Part of a small language model's weights.
Size: 9 layers, width 192, 3 heads of 64, vocabulary 31096, 15.9M parameters.
MLP neurons of a small language model. Each row is named by its layer, matrix (up: input weights; down: output weights) and neuron, and shows model dimensions 80-175. Each number is 500 + 50 x the weight over its row's rms, rounded and kept within 0 to 999. Numbers have three digits each.
Before each neuron's rows, "fires after" lists the tokens most often just before its 100 highest values on Wikipedia text that the model never trained on; "fires before" lists the tokens most often just after its 100 highest values on Wikipedia text that the model never trained on.

fires after: ".", ")."
fires before: " was", " is", " made", " has"
L2.up677:590591455527466508469570483577530506537562401500490441496460465519462545406592363470505466413596434505434520505534549473411449377567526480495518469487540577546545504460547584458482500472492451494497460550518490554396542520489528536495473562541475385486464554569518512520502566482539482575
L2.down677:566507468479542532518517477428536569574546502541511455535441543437513450487512482521542534604562430470375471445455431607495433587502563432478497483495504467448531457475482536425558565588460537446531486514467531470399591569520492518564595523437523545525570531407477520439538540385528628441

fires after: "born", ",", " in", " born", "–"
fires before: "),", ")", ",", " (#", ")."
L5.up222:498511490494502549509506516516489360382560490376500507528424546493540472504550593449503565460482440477418538521577483485455442535500558493465436517536542526472484570493507514563492467511534541528522595504453513566494459474457490404512458548493561422485519496568467389446532571612538385474
L5.down222:467528412531559512525493443470581544513475526472566451487392482496546424455444569535591470449540548615543493513443564528510448449575544480473459483511447455506516448453531558563483534522521512498531464546451552495540573378550562535502477561501533463484432454546523461567503438538442440552

fires after: "\n"
fires before: "-", "=", " Species", "Species", " Genus", " Binomial"
L5.up676:551483552458367524553524443472469530455607594378521553424456521451415440510431544508517566538528502449505579535563504491410513466506451490440471434547465413484460441620501555524491492587510482497449439523487514558497512574497515506407513438523525507532509414559407493624481513470512386570
L5.down676:554569498387468435518542495470512591501483518515561498377473532519488477544605484570501555453517580452467412506451500469400517478501426466531488509479421542400511474577501586593527467498530496430488428439590449411538560452511478504503520480459532579476505455561497513475498492559494491521

fires after: "–", " W", " |"
fires before: " |", " L", " W", " record", ";"
L5.up146:439422367512503507541439406463505499488557517393420546499552465598468398465522473482625536545587529517566405447571446474459530454516470503578488520484518542548473556532409421586447493486475594516454483526454562480521469594506553482496552515556460513463544550541376553588488494530474451415
L5.down146:436465556616550407444520480524487536493497511509464475479518498438537462475438447368491587463445503481496499508395466494503533420539590508484535475468526550531449548626481501422440473470520537438501506581505502508450480519492509469529497534456558483516436582434372525437442460451459474469

fires after: " of", " League", " and", "=="
fires before: ".", " and", " (", ",", " at", " in"
L5.up233:578579508451470526501454527572421550470597413544511501388472600461514435486473461489505534433532463396614400512559511467543498549528526458527526531543537533484485502503510540507460542555463472458543548458567450572435433493517510530459577502520555504516503491526505524542542480493375505505
L5.down233:584530478504481413427466474472518498521498620551425464617397559506559464542395449443474543448522488508549491483385583510506406550400518575485478470532461533425483477446474564540399553488531436505492444415532460483513453493515502465546535548510580497403573522498504475519468452403481499539

fires after: "–", "-"
fires before: ":", ")", ",", " (", "),"
L2.up105:538601341558554503408391473521581469459485583364505473490548487528489549518558502545529488474443538550524507509531534478483478538559489483516403489566559541468545461561558482521497435536485549433476454520468401537405448503482501539502461543498567522469528488476564448495534478456530493377
L2.down105:569517536522500523555501455550550551429394618503496568529565418496500400537430502481519472435497479545487466493548523483506515512547564521469487521522438502552605461435501562512518480451463535552454503539516514467486549459473424514574485537539515458500387422518565491455581494509501514447

fires after: " |", ")", " was", " film"
fires before: " |", "\n", "|", " by", " an"
L5.up611:472514595609560603379539578526463537561506340478520493567506478475516433439567480435521482558578514634523450494499557467455520480476556512491519502508493503591561482620467439502530529479523480467529498563558545428508573450466431452486495538540481488447524512405561421492479518559480491449
L5.down611:451471575509491570460447576515465511419531473453496524543486479526551476524461456526628535425518492659511463580536550430436512344518450523535465517463531565557535399569544421451536565473473512514498437506451540482516583419487547417541547445594460462445423457455576501459543494482484511543

fires after: " |", " -", " –", ")"
fires before: ":", ".", ",", " movie"
L5.up165:550479570531489440410531437532524426418519506497498421587471565434558500503500519553464528459566494443483555498527501532548508389515475592475437580484485446524438559461612494590469529473486501464447504506503531491491430495414524520410492449530486541480425468523431496468501542552486494417
L5.down165:507477515535499435523511505555565580499504528607555433535468448488494518541521444456392487475458433421504505545589545541505387487537513470468473554577551478412560472522434504536509474476518497393467552552530435448569497523434537501433569504619435532417492471513528540539531530480520464493

fires after: " the", " this", " that"
fires before: ",", ".", " of", " in"
L2.up9:478519529497480551570468501545528493503499517488516448464508461512493462602473393504444542458447494596491562458499561498511471551470490484514506532437493471519414524522498608517519464560513538455496544503561414492504388416536498533486497487424409456520467424537458507502589507504636535497
L2.down9:601435501469533479478404471547490531533560560595366516443541517453478431520471523406472518421478497486494550522466517551516503522471521528510516414607505477550478468555540455450496529474423618493517490555490460498474537624564528539486501518511469559443561514524502544512521561488419529472

fires after: " in", " New", ",", " of", " since", " York"
fires before: ".", ",", "\n", ";", " City"
L5.up43:501493414472565542470472434626437485522541541502436432441486574484467428555491452518523504465554503489497541536526618518406509550499567487537391533538589503480463558507583539567568543589422534459468497530620398564480442494534494321501435424473496485543426427508478472506457489546457483530
L5.down43:454485522506472503460487462579545520591475485521444505503460475460518507494498542581507546529497559491548486510395604496550429539557521533507489511554501512478627500526469484552437512447528460500535476517382449415532627579592550571549542558535490455481522540561512574462469453449486613535

fires after: " In", "In", " in", "\n", " Species"
fires before: ",", " P", ".", " Cat", "\n"
L2.up247:570464467478504488342689556492429459536533525524551537390463520487463539477508537482451504461443525463503559474399529553512457479480530480477507496564455410523518496452542444448583545562475526433475445464495575513568484474479425459479493569556496518494534431517497469469465413461507484480
L2.down247:552442500528464576554470449568560434472529478504524491492504425447552437544406503456442524420460526550441550520486476547521541488527511482567469511549428537501509571596451425470438554461609560567429606593494431525519554543511597524576466530335511436526547469493524501582625429462498450532

fires after: "-", " and", " in", "\n", " of"
fires before: ":", "–", " —", ".", ","
L2.up159:504558511425480408439505453522497463486576514581564464411460494506570502543664527450583557417476334556443516515551520472479519528515508484473487491488579506556451574474467407571498463534522411494500535418483412471462514448457515433482469516513502512578472505526485408507454481515566493484
L2.down159:506433438442537453501571588530414467484471541484597572525470523435491503548516537435496430399522567509414528486539646573475374546437584448550447582505525478437522534456517545437511441525585504531481477509528553501456450508487505514552438559457505482447416487477457446480484548497546511465

fires after: ".", "'"
fires before: "\n", "|"
L5.up548:494545499511531537540474399483520502477449524492484507496519503516486451560534452530527476539513416480568504510459486565471501472464544500466503452422555511473435503529516518539460572539441491561484575455475570456536630479642390518497538499459470511454467544479433524510534419476516487433
L5.down548:439583502591469497453411496459466463479469559568544586481534441443590550484553440445537471488525454513494444589508538456390491551466516534480529523497535585442401587593432500550484514530521499514517464512587477444498518553547589450543461504466514508535585508497518517461458521533482493487

fires after: ".", "8", "9"
fires before: " |", ")", "%", " N", " "
L5.up316:470427432460482535528359493444486601540524510485458537495546543524448451500576533494643474358509501538463483507584540475505545406521420541447485537561485519493509485457412426486455492496392467580547501451501488448458521538470495484522508520586423548499540534451463580535345489433497519510
L5.down316:494452500489610500445455560528568538443510602483503472457562486437365510486439498496540560433542538513433548561489519522466462535541445467428478493440489510495531466467455453420511506475482485446510444476451475444455495632516452507537478576589478518526362478483541419456476435523473482374

fires after: "\n", "|"
fires before: "|", "===", "The", " |", "In", "-"
L5.up298:434449449563539515436548509533570483547581496423532454483522512528452533583561509447506555440457497491445491502427463513498516482591425447428443529583471372478575561551517552389565385492445551508487493461454521438465480499526394526564464542533502526540436501540482514439497519523436465479
L5.down298:454505586473505506490495536448488516503496508437554418416576428536379492624537529505460429516536514421525563557515531576533467599475620431509550494517503476546518506469512616368576500471509392443618550539528504470526492535500464605513508620563453498433395517460572500411502487564435448470

fires after: " |", "|", "-", " No", " •"
fires before: " |", ":", ".", " of", ";"
L5.up164:425462471462534523505537480483524492424532514557397538587552443478451542538566560459567498563493553480629482440449508565475625536448412483488461568448539515446442501511483429452483396473430458540431557523625469511441502418456533526453563543542518508575482451479441510490389554446589474471
L5.down164:457504509513613419480446422583478465535497453482523424487520460535586519517571462455536515480503543499476584476514568578549462457514493443415445488408405480452507502554562631477497426481463437542462488546517522409602497509537520470508508551393432468493486428522488506522489483467525579519

fires after: " |", ":", "-"
fires before: ".", ",", ":", " |", "–"
L5.up511:513406480621550390557478455460490504521626409567534531508504451493460453491590592497475519436469435441457490484492462536486460396469529551496609569529478506604386443413461569526438519462475461481395475519467505502497483488535535445371536426601448497497531468474418461469553520475470505463
L5.down511:557431500526467546555521483506493530548446510612468553541524483564480468445462526563421526418490564418511439516595553448469393450512560541534488463561557554490485468455470518507539635624425495408500523526472481507494494509459534500508473512486550435474482574538598549544459550452456488566

fires after: ".", "\n"
fires before: " was", " is", " also", " were"
L2.up642:495465497470546564507425498540498441449465528546496548530514440497541477473571492282553612515473560538469532457438449501528493411507479510453562500505518445450539466512545477457467525601470523472521538472458641358408551495466445439531443515510492372452467502524446587524506427495521435464
L2.down642:553492424440537511501542437554538508451450531494544490507527484539432551630610471487520550548457440555503550489574462459425479559480577520479484537465554509434467445566567462404562454516518519447488560476384574466497486498464469568463493506446505436489545454463603526520510545566519519419

fires after: "–"
fires before: ":", "),", ")", "\n", ",", "=="
L5.up243:441543437496484485454506553535560513486445467428505480488486489492555423530456391499540620485515454515518446513573477549585508582524569498460498514549632535476431522564406528551528489478519452507439432523487459478569560444436548407546538541453480510458499482495487508503398491446607575531
L5.down243:540626468499521572455540513557517555532483545540504495580539364501427496436449520549490529536510447536465505506515465510480481457510501443654485458511484591592516545452564425470541443513438510523475498518479540467465435397458489592568587552558502428475394482550474518570564533538482582464

fires after: " |", " /", ";", " Density"
fires before: " |", "0", "1", "\n"
L5.up718:472498451575527517514469468499462671479438521484393510518470491472591505513446500578431408557440486490468403503423499399465572425552520474440431449532508521556499436510451469439510409459577478456517452496558534381455466472494575495476426480489522496556444488511534458489539524479472490496
L5.down718:548507519536563567472441464547466502429519530483553533461530492518499497540437525506505519478548437531421520648528498536426443454537455492555484511589440447564469490579489447490429418508542455467388503533448484467528481456460529519512497520491467478430413548542573375602495498557445538412

fires after: ".", ":", "2", "0"
fires before: ".", "\n", "-"
L5.up341:530474481493482433373396478527485557529483480474526514494503585511468649383513537476401553438456534469479470528536518552530473369457476495568472513470540505452429532482559451535522483435478435572515615475487476410553540472536503445488514594545466438528518587519518374457473501573442460502
L5.down341:509546546543518505484528538643513533548608427533438429572534465490473448553482541487443550495431536464492491517490561491499450552465541498612474475530490471478518424556458578489515512520507501654509434445466511466527527493445544431554510479366511522444497471507485574481510609462471508464

fires after: ".", " ."
fires before: " |", "°"
L2.up383:521475540514491469396493554559527555552540583470503525529493532472463459495471469434535521379482590520475439423542497483437460470443435461451461486504466545543532473527511535509506468478518444445501490548547528415502506547432513472520440529504489477516577513529494429526485493473484415512
L2.down383:418434504436537512440563385498516516533528474426389414550425488461446486514480646486537435475549477499394469497492451542465514504475518496507471488519423478503516510567482450472362506505475519521503520460463422500525567463370439564512371626491481607458398531493537456462437462512491504544

fires after: "′", "-", "\n", ".", " |"
fires before: ":", "″", " |", "("
L5.up402:392507524542367494523378485501560565585498521457435515614570551524479498538502481555575477430530448544613528460454421456389547424456492541476516498448492509409520528428440545491508583486518478461455468566434455395492566556572494531502503482555425509490431528481378454492489533473527436514
L5.down402:549482506509495519516539464636527479486548567496576576474500485498559531501462505578448509531530550492512561554509481466479571489519481515513468473541484474427606559445457465446431530647474473445468483476500527460381529357512529512473528549539466507484434567567543514623484494480490523371

fires after: " |", "|", " 46"
fires before: " |", "W", "N"
L2.up138:549541481548553548456549482518537489502414490541530500508508467438520496472445453433448437577572519558473540519447501401449477431366534480493523477481503543601477458472505454499495406511528474443445465361561447495379546512478543521552509456556491458505618523481456445468514537551446501487
L2.down138:456514534452533544406471527569468474447482488448545424475543450422581495471425475472534416504552588520539508431447530545565545490530491552493507386476458463497539486462517490489505565558522489564550546441562574524461427432490568573451461514461530488495451486420462512532554468554457542459

fires after: ".", "N", " (", " N", ",", "e"
fires before: ".", " ft", "A", "°", " sq", " m"
L5.up340:512499470498473435529587494554519409563610528390566494471483462534463519522478431554466450471417509483452530499554575515612523475464537522427513580491498454586407462499441469539528522459504485527448530527542482516489480527481535382528425426636507554538516423455501484462481422411499488430
L5.down340:488506604443499574456530593491471502529481518466495527498474471358517496536465514501527566521555509471504466514511445496499525536546438481429470530562417495465491380531549411591488567597526483586546479529570478500573497476507512513464595537522459509475508428542524536427519443448467439560

fires after: ":", " |", "=="
fires before: "\n", " |"
L5.up682:513527572699425626459528455477513600436464500464490508510464505521513459397483387494545616495553422430537476538526507534506601439531513462507530560438518592446532412492555529525522527597421464545436544522475484429464512431522559421498508550527472460425467524544494495559527443528508454493
L5.down682:462509502540491513513529530466525469490524559507407446511468526507433426368475517533424519459549377488568476534520518543482535516595523486615593504470447447444483501467550411501555545586492425559449451496452536462499531450397537525494569596500478475429426544464455425568483588566440485502

fires after: ":", ";", "\n", " =", ",", ");"
fires before: "\n", "-"
L2.up476:496661512446503505523465466512507548499399446528532484450489521619505634548545489525536501533510358535529609479558453508428473524573569569449424507497609515504489521555436483563465480534539484494465547472531586490513518428552555538438564542445462466582467521488575521510510497476507513476
L2.down476:589559519556506571542574607550589462484492541432590457473521439538427543497514445442535495496401541598591555440500476430432459519515589462509435536549492553577409556416499525493614514482531582493532581559536487496530564495577490422436584522517541526420478510496571578526500495507500516517

fires after: " =", ",", " a", "),"
fires before: "\n", ","
L2.up474:506513570511473454429483408490487377474541510484514491497511568559561538455532400518478542541543463518601483569491438500594464529544519476490460386480445525470513437471440549496473531457483428459465604517450496493532490484454594466440537419518540494669514540603506500528485478507520481370
L2.down474:481503468543568515523651490596463495462496590556485507533589434473505497497466559496485509565518559565498545443488539465575567497431424489616481473483473443531528503462554547472474509515515462603477453512479476481519544522536506471458431512442498525475472407445525564464543486496543458502

fires after: "-", " |", " No", ":"
fires before: " |", ":", "–", " /"
L5.up599:496439474521450515535534547531528501521564443451449522570524495553429584534578474467502533511561523515469490513587561446385503526479403524444482543563473455465522545480428532511528511556531541481479600524480467460494571525482507420467525429524414488470468440486538483490447522454543419492
L5.down599:470573576572430434535536552469549503485459511432474457574577543465460528501465450429526380441491515571470494474460478522520418475538425502407393508519438434378527496558561571460498506493520580526462485493498562454558532503478470519485463482541516473425476511438586528394461456448635507457

fires after: " =", ")"
fires before: "\n"
L2.up422:576562515461451409486526502522524505470547440596455481488510531415502485508474489520513416505491465511455411546434470527469480526506538535509506566368543516522393561500522470516460500560415433464454458453550426539502499494432535417609617547566432499575443542466575479449581449496434566492
L2.down422:476462539550521454468578462533429470506480530586527496616528517450547547560483542425547538503520573560529542519456543486486414550521583507426468471465563558459587389499525500546472533477473561542468463488499479576453559498463500506563494570551480576466468558455563495565649468483476464531

fires after: "|", "\n", "-"
fires before: " |", ".", " (", " zone", " place", ":"
L2.up328:531556488377517554515492555500526450475532509549467495496575471444471487483458487564476504460566483531563355458465477479469431409474464526541519501559466526543541468569539452508543412542498424523431489511459514517503508510486443439531417439483482467497466486547447541501477563414590611482
L2.down328:633549520553492503512583502467508397543568510494568491477485456565522491390560555480452635536491509488555403442539442486443448549483551511539534504531527457444531453428498516531465471461520491458397545439435493452560481488485485521509544508448526426574523490501527508491534569517540576526

fires after: " the", " The"
fires before: " of", " States", "'s", " Kingdom"
L2.up215:523460484435428404541538521584482510506497398430550572523503408529535518566503535434445480420476440531426518536435495469480565475504494521546544420321481435544454521493500483515480463455463611566522499541623452561478461521476444478554444454524570489502448579335529407524546477537554558483
L2.down215:475603523541511485570554548518448423489509455513437400470494553531600599451489527490640575511509467410551490506470548555536524470527516482518452552502451430461439583438452470513471462505479511524560479562472619547492515385475411474453544492546504508558520474498504454522470519430522459553

fires after: ".", "==", " ==", ":", ")."
fires before: "\n", "The", "-"
L5.up131:529456535531511494488455477438403497600593430541487521534448453574535528555535534383433519407469493488474503532454487479459495508487466482408548437402547503539493484489553533418346535445573471514525479444538443384565439464458422456436478559515472449463526580524557557525479473487496528431
L5.down131:543572542498528522457435591506493503519571504325496507484435433547581494517560691516554544500503523423519440450501510505464492518561506424497547514438464455528544479486543469496386495479552412502455558443524431462505534468506414430489538513428483481505505470474437539603504455465469503504

fires after: " =", "\n"
fires before: "\n", "American"
L2.up743:490396529511516482396550578430492453535460395468466508393426459493514507499516527541466512463471511484541502523593506366551523562508488541528562507430558527455500474542509535493579574517555492492414579472530533467445526454412535507472460536542482476550424542398514467502442476544449558500
L2.down743:501491552525515517507595476515416533568504360511552536544477491398543485506515490500498519545461503547518477520527442507492437481500576496438515443480507529472524426494514533382521522531406544420410507522537428467517574477462575540540452516417511412509454565449477419511496465486407534446

fires after: ",", " in", " May", " January", " March", " June"
fires before: ",", ".", " (#"
L2.up578:539527537541503602437550545493452455562509444423520517494443443457561424529536528495488543450511472550481550576462505551494478514572515507647511405510554494440358582492492497531467564517461520516549505471508480565507422477446451461510468456524474487548521359559489499585408519555513483509
L2.down578:528509456586508489475466404559542409566504543594507536523433568526563450459578532472482526489400482551443552583530535433468466373511526525596496486567533483515638462532490478354477511462591455473528460495550525509492570547546545577552496545498492529460500553526428499501570500341556558543

fires after: ",", " New"
fires before: ",", ".", " |", "\n", ";", " York"
L2.up760:555527451514453618470528443516491513497568554486430494489508468606484515495483482555488446528441432429486600555519452499527542551497510490421524445478473523538431430538491531515405462567506451494550477513430543540519420416521470458479540452506542542572501595504494525494362514511489605488
L2.down760:474436460499531443503521509542434497518484544509496496404513516498487483614532476526375435533485488476519486513568426502454439504525592453493538596433529468362583501527568473447607543519487503536502478514542540498504444436442502507585514447473553426430546455526498510465478518469446553517

fires after: " the", "-", "Review", " By"
fires before: " of", "\n", ":"
L5.up393:505542499556428523475546544565497523492577393433435401541465559509530467494579534497510508540454454471567435417538444448498526572541508498528432492492483473500518463573377479514558519578459597565532497605529458505483543560466551574536494440536447519580511382460437494509480419452578496449
L5.down393:538482555550474483461453563495495461586565449580501470525530491516556516472542540533427432453462503490450487439583494472464527440456429491654489521543536467513514479525542420446424516491487521516453497488506497508483494503519546471490576522522499549566499475549466515587586451480464454537

fires after: " =", "°"
fires before: "\n", "′", "-"
L2.up277:418501538510547473449458580500489486438499436574424570498537536487454445448415497517550393558561451605496379536472491562462517537518526475540527464468480597443329522548526458496557542442495560467558560413548517534442494497502545485552495515561523504558500400542447463465506566560433580447
L2.down277:493458480495513511422506532483475488630583487482451518467439449452562523451535509468561441518517471544403426500457543524419514618586509485447541455544523436460529567543497548459434447362513482451504490557532526595584519445468501493421491492484485423519516556563498523494466488501477466465

fires after: " (", ":", " |"
fires before: ")", ".", ",", "–"
L2.up624:504496502507438483613545449385481376652447502485518436507531545481498498382502495549437425518564525492494490477516511517570501375534524512456539532511505421583432539553425471589467576501514516401462562555464458428601478473514562472543526521557521538507505472487500585452575501541478563530
L2.down624:477505521474433432546613379493487569614360543548398470497484481538540480483509523541462449441466527421407517538579478450597491499533623559481442564528378391435529528521531478543484525523423456463522486533482476402487550485465539526493553560477388627499498528551552422540511513372512541541

fires after: ",", " United", "."
fires before: " |", ".", ",", "\n", ";", " ("
L5.up533:478427565451478636513531393564420523502524531503524484444528574506530488461500447516497487543502308554450449499543611487585523440463520490469469518479523491580469457483571483515506511413476548528516509431563527521522491410587456400565510473477452568491574567600499526520427510489420453496
L5.down533:417412531596512440442403561571492452560489634512479501530449471426577377486516472480501565445443532469501522495466500528480464464580468503452546546506469583469545505583547627543496576538532438530524396465494589482519503560436499503459432498444528510419407556631497535498549468405376497427

fires after: "|"
fires before: " |", "-", "."
L2.up457:388553542502525523633551486562478558551466581497521494482544525482381446487509571466478539405465490427550416413472480461503501399491518518410536521517494432434522489487534481568540537576504439465462519526547539540440528514603432484483501509449553493486501459447535470556500536495513528418
L2.down457:578402507530497486464475514552506567431455517465497511492415609516561414549464483524504498504487538528369508482458499502554467497562445484542544420541476536497499458578507476465545630560556484472516508608613480501409524451545546406531508593519437490513429539481530514459585524495480495455

fires after: "|", " (", "\n"
fires before: " |", " Albums", ")", "–"
L2.up669:426549568520515562507528564521538571536396477455513490450552497469450487478554519567432506385556424548559436424492504503521447453479434530556501506539571458478489459522545478490547475706357446546498567521452536566498567556492396368449448507476450495520480496520450492462485561512514577503
L2.down669:406522606581566534460386519463518381550354456482485451580616504452439548525558442580513468450512439586491447559487542532436497497548426528488459523469552496504521468497345521499581520500428497487429498391478463439514538456482472403507537479492455484528420535516430465525465565492609556458

fires after: " |", "-", "|", " 1", "Species", " ("
fires before: " |", " place", ":", " round", " medal", " Championships"
L2.up402:509552478468552474461506468524479377517456466533460548456530457455485420438523488496610411519558558445477455474551520505455516470504394539448464477505480512538534541589551472439521494474584476430470514481536503581634550417502487490428539480553465556589502503440526492420565478438627457550
L2.down402:491567458418539413483538505493549447512454392471452490526481454447545378483452462478492554491494479485510424405406512432608411406521508533528529497495498566443578458529527542555460456498484558472456431478540546509477484452534387510510401564520393547573507457529546492578557415357436465504

fires after: "-", " In", "In", " in", " |", ";"
fires before: "–", ",", " |", ".", ":", " season"
L2.up713:536534435495484505564444592586415455571404513555487521458449583494534448508506486452527417498457502472430437473516535484500504462507497501389437558482488462508549493435518479392540380499516431523501597442482580460448577494401487459440482502463615474462534547431529481535520587557526507568
L2.down713:518525535410595505484572583551520472434475480506454508547517444512450459467442563466454509442492469554412499477559492459522448599411571459551594416511470494501514609500451506562508567551448387515509549510467437509528570562501493513494503524322499472480468497534569495477557544399494566435

fires after: " in", "In", " In", " from"
fires before: ",", ".", " and", " to"
L2.up485:538484501491563491511563454516426529550566498600511499409459492523528481540545499410458355531529461476472430444475511543563447478457551479424545516510611485441412561519508666507496478492530588498463470399548527520414448440450432492526463394469524493546488533526432454433466452496473464398
L2.down485:433412525391473508529457552508417501510481461481484565523497455522506528455452541490527573450481535529440542559437512504556476544424562474564387546440581537521524543533391442525448520475444411554514559568523499540539588529481533528485540509521493482436499445424432458530476526441511458455

fires after: "-", " known", " for", " Binomial"
fires before: ":", " name"
L2.up292:558611610557536499548513535551528506465547383513461539520508464504468456530484527444494455489433565490449570483585457419536522491459534414458498514516537455523475603504555482552512519561561556478571499540502486516496561566458524557529603488513494372441441435433463513539491470449561509471
L2.down292:522516589489542535442542511544606469494541534506540519602510380452538547553423450488539513524438524520459486386513559505503477488506494542519514526488408498513467588378435642508418530497474572501517471603534431540527520483405455494582491522521483540492464515451504453476507516481542462467

fires after: " |", "|"
fires before: " |", ".", "|", "\n", "|---|---|"
L5.up593:531398543541483484401419554515501564450544345425490427516587522521537550495492448467497504537562462464470551491481462524424539497472475475571518517431470535497586430471527504395593498520494500594487460499501458421521525523442580508475559491532486527487483465394475532552511587494544531557
L5.down593:495524557499476483485471432464459508510392511486494474511483440436605591525569489587473460467462445568508440508439530480484528459562577528515487566378466516535449459550524512595465513446553518493408459560483511440539412516490517490523477484467467465566489501558482494553464539497471560476

fires after: "\n"
fires before: "==", "===", "|", "In", "====", "On"
L2.up599:428458504414516479520413441494457465639469529464476503527489469476493490522465502486464600554518472447575536480439495519523501538390529489488507570538618458474521516488497500460462533566542466455552509489508642502536566467528465539451469487539518458507485580522411596485478478425550521498
L2.down599:416483526534530487469502592612604458506561472492453512480573424461518460459557481462461456484548468532517473518591504506507542577458394570498513508468506541473585435525484573457438485499526470479507452545430545551484431505463521611454506515517536455534461518500487444564415553529474503407